Part of a small language model's weights.
Training: a variant of Adam for these matrices, 595M tokens.
MLP neurons of a small language model. Each row is named by its layer, matrix (down: output weights) and neuron, and shows model dimensions 96-223. Each number is 500 + 50 x the weight over its row's rms, rounded and kept within 0 to 999. Numbers have three digits each.
Before each neuron's rows, "raises" lists the tokens whose logits its output raises most directly, leaving later layers aside.

raises: "=", "-", ")", "US", "General"
L3.down582:509390596477571510482567505450454537487530461480522474517576549535501576507525497518478467560470465476517578351523500443508511495510459420461558558492439495569499493501492510474444532535481518585450578414469437492511516535534393533415430697512552545472499433452492442497527575591613483447525510502513504460396416484513540460446462557541462549460506551478499513449592540425354540529500

raises: " were", " are", " them", " have", " include"
L5.down19:512508412519471545534475500527513441527459480513489579483463580490503489525508429497484573535506559443374500578469456419560479437573504536469489564468461484341535531458482475446502457517466489457516502506419515452464486639485460465512561502461487550533556566495538550562492466438553509501550527538491503436440538548452443395560465483411478538644516591593504487464426543518549538557436

raises: "light", "ful", "lines", "work", "ings"
L3.down56:506472463438571551558433403494368517510493553511544467482546517554554608494369483461538442490514586463473450507558528514451569433543528548504508483595510450484517507514498564438489498459468441520516480534548479594452475550541611540427515485509584483523490544448425518487583478525557497527519451517479552441479500513398440588479481464538495532523420568525525539428437531430446434515612

raises: "m", "ms", "r", "nce", "ment"
L12.down936:513503537436460433535568457512433529484480497466587515475437418534522511512505543478503423475474494523468420464554494599474401580496503447602550485392540390339510464526513416471527507511459426467488538497556478523464508526541471557508581614487534580539520440533566464568403467517463594573504425614523601537510555486489493625463583429462490471596508501588454569561493500500456527478463

raises: "\n", "\n\n", " Following", "hel", "ions"
L3.down987:498504474511473388508418449555450514496486534522487503489515468460470467517518437398424544383588445437492512552539452463485524590517509545504505500531438523488434561520455469437491472443425535385537489465424525507459565515470503563495502527562522520465514608442508464493463548477547514472551550530477534582449549557442475511576537468420454420485410595586531514481424631528539417499601

raises: " Film", " Movie", " YouTube", " Pictures", " album"
L11.down657:431449547477433510419460510534491512494497464467426491506547454443508402527503503528451518480508530585553442563406513508530466506492510534543536441485488404502549431484480509522428581463528494571506589604475461476570502446511513505362563444560520564547478459428545521568491554416550495507550529572531475469415567521530520555450474492413512485509486448434483463450567438466521516511534

raises: " scoring", " teams", " team", " Trophy", " Championship"
L6.down351:559503468550516509483445439525588595402511479559402538526509465517520540552548466490512497522464511486554476501502336474436598627423583414520514526413535426483459466369479492462504502481512515563446470515543490502555504489436518545559487543538532501583489514481446571514433468528561547405650473497524422488475447454480477497542528491570502520540495507494457550540535556605480532549401

raises: " it", " its", " these", " this", " another"
L12.down546:564484454447559578612484617511473509528445555459512471522478484440439503542549375479490517532549572516522427583518475468561492484451577590536527415423370533457474582511526581604496435484476570515502508539573421463468458563342551527521535472448482579483503479566518502506539482551538423487466396508484494496412441541534440492517469479509616483513571456514558555414567498483380536464499

raises: " they", " it", " he", " there", " these"
L12.down72:565575516524514481522438529580514553554429559430542469517442497514567472541433524492601391460554592491431434540488471409449497478486541500561421560512511571464443486506512577546507395495532491458489455556421477522475471458528576554508539513516442493493549463519499533498498476460482462441464406448459531433485458449566466550606528463511468567402535506535546578498459477519526565475466

raises: " their", " its", " them", " the", " him"
L11.down499:590537445470546549566438571492430478593504516451437577490504507492460471567454463557452502526520523469466559658433444462476445536427515470495547447403450578493505501521547568503532402438461518575448516517536411537411462506409503495499504484470554598478552472556482493531489541500546424449443520566505566486378448458483464483536536509498590477488537422561537552415510514430500588492436

raises: " its", " their", " his", " him", " the"
L6.down199:515513459452469481432553525463513550521460478512429549423504526451447563552503513549440509538519468510529536605492482539570434507483594426641470466396458398425502495516516570506461424522497473531452551482492496497507515506454507493455496459494513609471480497549563494471470440490538408436446520579428506507480419533443482434572571508434532577540526445515438443512490508444500561506408

raises: " team", " teams", " Team", " hockey", " Trophy"
L12.down452:568470592510522504457409489496473540456480525562474538456505432538478522549513477510576466505434545497480491525515445527492591605420539435519549517453485448415470508408568503462466510556529569526392589554600565520429525470494492425550532675491509506544455557532463522415450460494450610422594464485517422505525480524413524500547482477585471515481491503574541553553497533615494444390464

raises: " it", " they", " these", " he", " this"
L11.down817:508515411565401544505441626563497566489459548426558447471529499605558537500482525471584446448524561450454497578544475479507461499491548482589482556443518473539396590461492577542461386469538504515534453517512526466463490475480532512579491407470485530438523573492512472492463511511442457432477408432444556412453403503571479504549533499482509514390572530412588511500527498536487573462411

raises: " when", " because", " during", " as", " while"
L12.down477:533451446529505552490502454523497540544564502546428572493541487620558569490564463466506596445530464540460628501471482502530457526478496530526537494397497452598512443529486470520484566436447490520513387443466613474537469509461532494447449467484523475516499558460543444506549632516469509396525462488485417452539453485507465450502535562452479527423462488538473450420438517476496498521517

raises: "ese", "ia", "iet", "ies", "eva"
L12.down795:460539541479571517541455454395526428468524513541505545485488417575441480557474509420482506512447528537413541521458490484490475467578483514421529449485345512566541455559465523512491430498556562407484574403506489392500420518419417595552506458443572442472486567538504449588522520567489533466492482490509435548491552463562430522541420482515491462554502494512496445602499512609424561533405

raises: " were", " are", " respectively", " include", " have"
L11.down1006:571487491518504569583487439555452568519538600489426530481521548474483570497476406469565510543555463416544463545501414481520463437567430502472491551524462418406486527411516451453441460513430507567476442393545541471533548460482502431484523502488563512485494573492434481565465587375546543492510496552532547428519558495468512447527537446411436570508448549463499411469434567495590623463514

raises: " until", " because", " into", " after", " for"
L12.down156:494454465484490527406472421495389497520508468569432560525463452560437528544486486471531476549544488512441588596423443517533430497505468517596563506551547386561502469538587456472440600517469473522463484442442613436499444445374449522485525468481430509545530528498477462537559465532431499488555456474479380573605518408541542465536555410442527464523425442575518430442498563521513512475537

raises: " same", " year", " month", " January", " December"
L11.down379:504496490551481458466542544490528554521490482565492460454516479535557439494499591457519588495503513527455509477535486354504579468545438484501530421431547520673425539543553486544467455553441548430552449553493393518535562533617525566498464453526541449514472432540491448542530497463539443485538533384507557479473547514483580523517499542408454417477542489536390506470488473498563435468482

raises: "ther", "\n\n", "\n", "which", " while"
L3.down943:524483546463510538387428471550556564484492547496564564365528545472434476564484502517519495459662416507425549507412501506543463561513520510537483495464515480541424419496535430441508398415411523488505510487478480496580648580448495525438490383475543513481498540442550439526475504482535522541498487497537500497510494462503539436524481492545413552430487470537545519530451544507549381463490

raises: "\"", ".", ")", "'", "-"
L9.down741:523505530476545512479579502527464497449516512518459513491540541540501520472516484479520478478485476484421531201456492527495474535463451462502540601499559487585487443522563463493517473521509493520503487431454519477510472545511481550459472860539497515449536523545488569474524531495524458459465512505494535484411452481482521535466475549499446504543427515447521539446496497483484523534517

raises: "ly", "ised", "ified", "list", "led"
L11.down662:488499519516509535564503517475496482486619488463457462415449473470512547494464500456569537529536406516503464416490517478507522486549536472479574544535510530482443382417513543610523542523455478512504496496518420541471502532569463551448566497382512482470495491468564499555488536482408564389489556484509483545390515504448437488441473536497478500389536528560579529533483471512386399550677

raises: "ensive", "iting", "ror", "ition", "itions"
L6.down360:679492541598508464449564498472570481519552515425507532504477490509521391500513581415532492449606516493597481495544512497378523551475405492500494557461492524504482566436413495566513471554535535406517567621532449572484575421592421420459463518461504503556478513489534517535554500517503472479599503520399479474532553462431414452503516472418483481525507500459448476542534417480576491501589

raises: ";", " while", ".", " before", " respectively"
L11.down361:491596517492513463452484457496559546507540474589481513504615470541510532473543562440473481538532473611513477597468542522479491581539432507493524525541551472473531464534495540473495545459457461485497496417473546491500418556556445432506473564464571481515447427449407460625514481591400563488579522463418367539574458404499592451488594528492540497554492532531474411471538556515518460562468